Part of a small language model's weights.
Size: 8 layers, width 192.
Training: a variant of Adam for these matrices, 112M tokens.
MLP neurons of a small language model. Each row is named by its layer, matrix (up: input weights) and neuron, and shows model dimensions 0-63. Each number is 50 + 10 x the weight over its row's rms, rounded and kept within 0 to 99.
After each neuron's rows, "fires on" lists the tokens most often at its 100 highest values on Wikipedia text that the model never trained on.

L3.up737:31 37 54 61 47 57 56 42 41 30 67 39 50 51 44 46 42 45 42 39 56 43 60 57 58 62 59 65 58 46 50 44 60 43 19 34 56 45 48 60 55 56 65 58 34 46 54 49 52 49 49 55 61 41 50 48 46 44 40 50 61 41 50 48
fires on: "ir", " r", " between", " small", " it", " crit"

L3.up121:33 53 63 51 37 52 54 53 50 40 55 47 51 60 51 47 53 39 33 38 60 51 47 62 41 56 42 51 67 33 56 38 54 40 42 43 57 37 30 55 38 43 68 53 39 53 53 44 46 34 49 54 62 44 52 46 59 56 43 52 53 60 34 49
fires on: "iving", " te", "ou", "ending", "iet", "ib"

L3.up30:18 35 48 69 50 46 52 36 50 51 31 40 62 47 57 47 35 59 53 50 57 57 61 44 55 50 47 41 56 67 55 70 54 66 52 28 58 37 26 43 43 39 54 46 53 52 51 35 47 59 61 65 53 56 50 42 61 30 63 55 58 46 65 56
fires on: "ial", " press", " (d", " Mac", " Event"

L3.up31:44 57 56 46 43 60 35 48 57 44 41 50 62 46 69 45 52 44 51 35 44 52 59 46 42 40 43 34 54 50 49 75 53 47 63 60 50 35 24 61 39 46 63 53 58 54 63 56 33 46 44 57 49 42 59 46 64 40 60 58 57 51 39 62
fires on: " dis", "che", " often", " still", "^{2}", " Title"

L3.up494:44 65 54 56 61 35 52 47 45 34 34 54 48 38 47 59 47 54 43 69 51 46 50 52 52 44 51 43 45 55 57 55 55 68 48 71 38 63 57 22 35 34 37 52 58 45 45 40 53 47 37 42 42 54 50 47 45 62 57 56 41 45 57 57
fires on: "areer", " fail", " ens", "ased", "illa", "led"

L3.up325:37 45 45 51 41 56 55 56 55 55 49 42 47 41 62 48 42 52 59 41 52 68 39 40 64 50 58 55 73 49 49 54 56 44 48 33 62 51 49 48 46 50 51 46 53 57 51 59 46 55 56 53 56 54 53 33 82 27 48 48 56 48 67 47
fires on: " support", "ify", "iver", "ult", "ively"

L3.up118:39 37 45 50 42 56 46 58 47 62 60 44 46 48 66 46 52 44 51 49 50 55 50 38 57 46 58 63 72 52 46 48 57 38 43 25 65 68 47 58 58 47 57 46 43 54 56 59 51 54 60 47 57 46 43 35 80 25 42 37 60 49 54 47
fires on: "ically", "ively", "ify", " children", " el", " those"

L3.up347:64 45 44 61 29 58 49 60 53 78 43 48 56 48 53 47 45 50 54 48 59 42 41 37 38 43 48 51 40 66 46 59 44 51 47 44 47 55 46 41 63 48 54 47 42 46 54 57 33 61 57 50 34 49 31 66 53 40 69 45 48 47 61 40
fires on: " position", "ery", " list", " stud", "ón", " II"

L3.up655:24 50 60 56 39 51 40 42 45 41 39 44 50 50 56 50 54 54 57 53 63 49 55 42 45 44 49 51 48 73 40 75 54 63 43 49 38 44 30 40 38 39 39 50 45 46 43 44 57 65 43 50 53 46 50 61 44 43 48 46 55 44 57 63
fires on: "board", "ial", " press", " post", "yl", " this"

L3.up277:33 46 56 38 44 47 37 55 47 61 46 47 60 46 56 48 60 45 43 50 51 68 49 45 45 36 50 48 60 57 45 57 57 48 68 38 57 44 15 39 53 45 53 42 50 54 58 59 35 45 52 68 60 44 56 34 60 38 44 54 63 47 42 67
fires on: " that", "ous", "ort", "road", "ences"

L3.up357:45 58 68 52 51 48 59 53 51 41 64 51 48 52 50 37 61 40 36 38 53 51 55 61 49 58 35 62 77 29 50 62 53 41 64 45 50 30 33 57 42 37 46 38 52 50 49 52 38 30 56 60 57 42 57 41 66 71 46 50 58 47 35 54
fires on: "ib", "ending", "ath", " First", "ried"

L3.up452:57 29 47 41 39 50 69 57 50 73 55 51 47 51 57 48 59 44 56 45 51 56 56 37 50 58 44 60 58 53 53 39 44 42 45 30 55 63 55 53 73 37 56 38 52 50 44 65 51 57 73 47 52 51 41 53 53 45 47 35 50 49 51 32
fires on: "s==", " centur", " book", " famil", "ery"

L3.up384:42 44 44 34 41 48 65 54 42 56 50 54 58 47 56 55 61 39 30 42 64 61 47 47 40 35 40 49 62 46 54 56 53 41 63 40 56 51 29 41 45 36 63 51 53 57 56 54 45 48 49 47 55 37 56 58 73 50 51 50 56 48 31 48
fires on: "$", "ou", "7.", " 2018", "/", "ending"

L3.up641:62 54 49 51 48 62 24 56 37 44 72 45 45 55 52 41 46 58 47 57 44 58 48 60 50 50 59 57 28 37 59 53 55 42 30 45 31 59 58 68 51 58 51 57 46 53 57 54 50 52 33 25 44 39 51 48 46 63 48 52 65 38 45 48
fires on: "]", "ah", "gan", "18", "ography==", " top"

L3.up538:33 48 44 38 56 34 57 57 49 44 46 54 52 50 39 56 42 45 38 73 54 55 55 47 51 47 53 45 62 56 46 54 46 59 61 51 52 54 37 22 29 48 50 42 54 40 48 25 47 33 48 70 48 45 45 57 51 57 51 58 29 48 61 60
fires on: ":", "ared", "ring", "s:", "rian", " ad"

L3.up337:43 56 61 44 59 36 49 63 49 44 50 40 47 61 41 50 49 53 46 30 51 43 35 59 52 55 48 54 35 39 53 44 46 43 46 64 51 38 59 51 55 60 42 63 53 53 59 53 36 42 40 53 54 51 50 42 36 67 43 58 53 66 43 67
fires on: " all", "gar", "US"

L3.up112:63 54 49 52 54 42 58 68 56 45 49 52 54 55 38 42 52 45 37 62 63 54 36 55 40 48 33 43 48 50 52 61 44 58 60 58 43 55 47 16 30 45 50 47 51 47 45 29 42 55 43 50 39 50 54 62 51 65 57 53 44 55 41 51
fires on: " ad", " dire", " •", "fit", "istry"

L3.up699:58 53 50 66 64 48 46 62 53 19 52 40 57 46 60 42 48 49 57 45 51 32 66 47 46 47 47 38 32 54 60 71 46 52 40 78 44 48 47 47 35 58 57 63 49 43 58 33 38 56 31 51 45 49 56 63 40 56 58 61 48 54 36 61
fires on: " 199", "–199", " Party", "ike", "uman"

L3.up664:22 40 55 53 55 51 51 54 46 46 50 40 54 46 66 46 46 52 60 20 46 41 62 47 57 51 59 57 55 45 50 60 49 42 45 46 54 35 23 68 54 57 47 55 46 51 66 59 45 48 46 69 62 41 56 50 53 45 46 53 67 54 59 63
fires on: "\""

L3.up624:69 42 42 60 38 67 51 49 63 49 51 59 53 45 65 44 53 47 63 33 47 51 57 42 39 57 48 56 66 35 47 43 41 46 41 51 58 57 51 67 62 55 49 54 41 61 62 60 33 51 70 46 57 52 45 60 61 39 58 37 45 51 54 34
fires on: " famil", " centur", " Republic", "reg", " Kingdom"

L3.up562:60 39 35 54 40 61 46 69 58 56 58 31 46 51 54 39 39 59 67 37 44 33 53 44 57 61 59 62 31 55 46 50 43 40 34 34 53 36 53 77 66 63 51 53 35 41 50 57 42 58 62 43 52 46 44 55 43 42 50 48 52 49 70 51
fires on: " Le", "der", "k", " Republic", " —;", "ister"

L3.up54:43 50 51 39 44 50 42 48 42 45 53 51 35 43 27 46 46 36 46 59 49 48 42 48 59 48 32 41 48 44 47 59 40 67 41 44 51 64 50 61 37 65 47 54 43 43 45 43 63 55 70 56 52 50 53 59 64 61 57 48 45 21 74 54
fires on: "as", "a", "e", "ort", "us", "h"

L3.up294:19 46 36 41 56 60 65 28 51 72 29 47 49 51 41 56 40 56 52 47 63 55 55 41 52 61 65 43 57 55 43 35 55 52 56 30 51 42 49 44 43 51 45 48 47 57 44 31 75 43 55 60 54 55 47 50 61 36 54 51 50 46 66 43
fires on: "ired", ";", ".\"", "ilm", " \"I", "wards"

L3.up15:71 68 43 59 59 48 43 55 63 36 53 49 47 51 44 47 51 57 65 51 46 43 53 47 50 46 30 40 33 53 48 44 43 53 46 73 37 55 61 42 46 54 42 55 51 35 47 33 46 59 43 55 38 67 41 57 35 57 57 51 38 57 48 55
fires on: " also", "а", "ike", " profess", " Center", "American"

L3.up722:44 45 48 37 40 50 39 53 37 51 88 54 38 54 53 40 48 47 62 43 47 65 42 51 55 55 60 60 65 47 57 79 45 37 46 44 46 40 44 67 58 55 44 51 53 47 53 64 45 59 44 36 50 32 74 34 58 58 38 47 69 53 58 53
fires on: "4,", "vert", "2,", "1,", "8,", "9,"

L3.up739:56 49 41 45 48 46 40 49 47 45 37 46 65 53 57 43 47 56 52 42 53 41 56 63 62 40 70 52 45 48 50 59 44 59 41 51 48 22 43 55 59 47 44 53 41 36 54 74 35 62 41 65 52 53 48 61 39 53 51 56 59 44 58 60
fires on: " R", "\"", "R", " un", "out"

L3.up534:35 42 43 50 46 57 45 45 49 66 40 56 49 56 40 60 50 48 58 48 47 51 31 46 55 50 52 41 53 48 46 26 46 51 75 50 64 44 58 48 52 50 52 50 62 54 34 57 72 46 63 69 42 60 41 34 60 26 48 48 48 45 65 51
fires on: " only", "cted", "ired", ";", " returned"

L3.up601:42 45 45 47 51 50 50 48 45 54 49 47 47 47 54 50 51 42 37 28 57 48 54 48 55 52 40 59 58 54 58 52 55 35 39 32 56 61 44 37 60 44 62 59 39 66 65 63 42 52 27 37 57 46 59 49 61 52 53 49 59 57 48 51
fires on: "-H", "3.", "7.", " becoming", " kg", " broad"

L3.up18:61 36 42 57 54 41 67 53 51 43 57 52 47 54 43 47 47 42 42 72 61 48 49 36 58 52 36 48 57 53 53 44 44 50 44 53 52 72 61 23 36 41 48 42 38 32 39 30 49 60 45 56 45 58 42 61 52 55 51 39 35 44 56 41
fires on: ".9", "ically", " addition", "ause", "erman", ".5"

L3.up455:39 36 43 66 59 58 51 41 44 61 39 66 51 41 52 43 49 47 38 26 53 39 52 54 50 63 65 54 59 51 52 47 57 40 55 28 51 38 43 49 56 54 68 54 30 51 62 54 31 46 51 58 64 44 54 43 64 47 52 48 57 64 60 39
fires on: "\"", " coup", " children"

L3.up48:29 39 38 48 62 59 61 46 49 52 42 47 55 43 43 52 58 53 59 36 54 51 61 41 58 47 45 49 61 54 46 40 60 40 57 27 62 30 36 52 54 50 60 47 44 37 47 56 55 43 57 85 62 48 52 47 50 35 43 54 58 34 47 52
fires on: " had", "ify", "ather", "wards", "ems", "nam"

L3.up413:20 43 47 39 44 57 52 45 48 59 49 41 56 54 59 55 41 55 62 39 50 72 46 46 57 44 48 39 60 47 48 46 56 55 51 40 63 26 37 54 36 43 47 44 66 52 42 52 63 49 66 70 41 53 51 38 72 25 54 57 62 34 56 58
fires on: " pass", "ough", "ug", "5", "|---|---|---|"

L3.up144:36 54 49 49 49 57 38 60 65 47 60 48 47 46 54 52 47 42 60 35 60 53 39 49 48 41 45 46 68 34 35 40 47 50 64 27 58 38 52 63 31 47 43 51 56 42 51 51 56 45 62 68 44 53 54 30 57 37 50 60 55 38 37 55
fires on: " help", "ition", "4", "ail"

L3.up245:59 66 50 32 36 57 24 53 48 38 55 53 33 45 40 46 46 45 50 58 53 42 42 49 52 35 48 52 46 50 52 64 48 62 39 49 41 58 50 50 24 49 40 50 36 41 51 39 71 58 55 68 44 49 51 56 52 54 42 53 39 24 59 53
fires on: "a", "as", "us", "ar", "rib", " ann"

L3.up65:36 43 59 54 32 66 38 60 46 59 73 50 50 53 44 45 56 44 47 27 49 51 35 51 46 55 29 58 75 44 49 39 53 37 53 31 69 49 34 62 70 60 64 53 50 50 47 64 51 46 61 56 51 49 40 26 57 31 46 49 49 53 55 53
fires on: "ography", "fl", "io", " point", "unn"

L3.up565:45 50 67 53 44 52 43 41 49 30 58 41 52 50 60 41 56 44 50 51 44 35 70 54 29 54 52 46 63 46 53 67 49 42 42 58 46 53 25 67 44 50 61 51 45 48 60 40 49 49 47 51 62 42 56 64 57 56 45 51 58 58 32 51
fires on: "che", "^{2}", "48", "36", "15"

L3.up690:56 59 49 50 44 47 51 74 60 43 51 49 51 52 44 40 44 52 44 48 62 64 37 53 47 43 42 47 65 40 47 65 45 50 47 61 48 35 52 36 28 51 51 53 58 49 53 34 29 53 45 60 44 47 61 62 52 61 44 55 51 48 34 43
fires on: " ad", " Author", "ative", "istry", " fac", " in)"

L3.up518:29 40 58 49 45 50 47 31 35 40 56 54 48 53 46 55 50 46 33 51 49 57 58 51 47 57 58 63 56 44 51 44 61 41 35 36 52 59 59 65 47 52 65 52 53 51 53 56 69 40 46 40 59 39 48 38 59 55 49 51 58 30 42 45
fires on: " long", " top", " she", " Athlet", " crit", " it"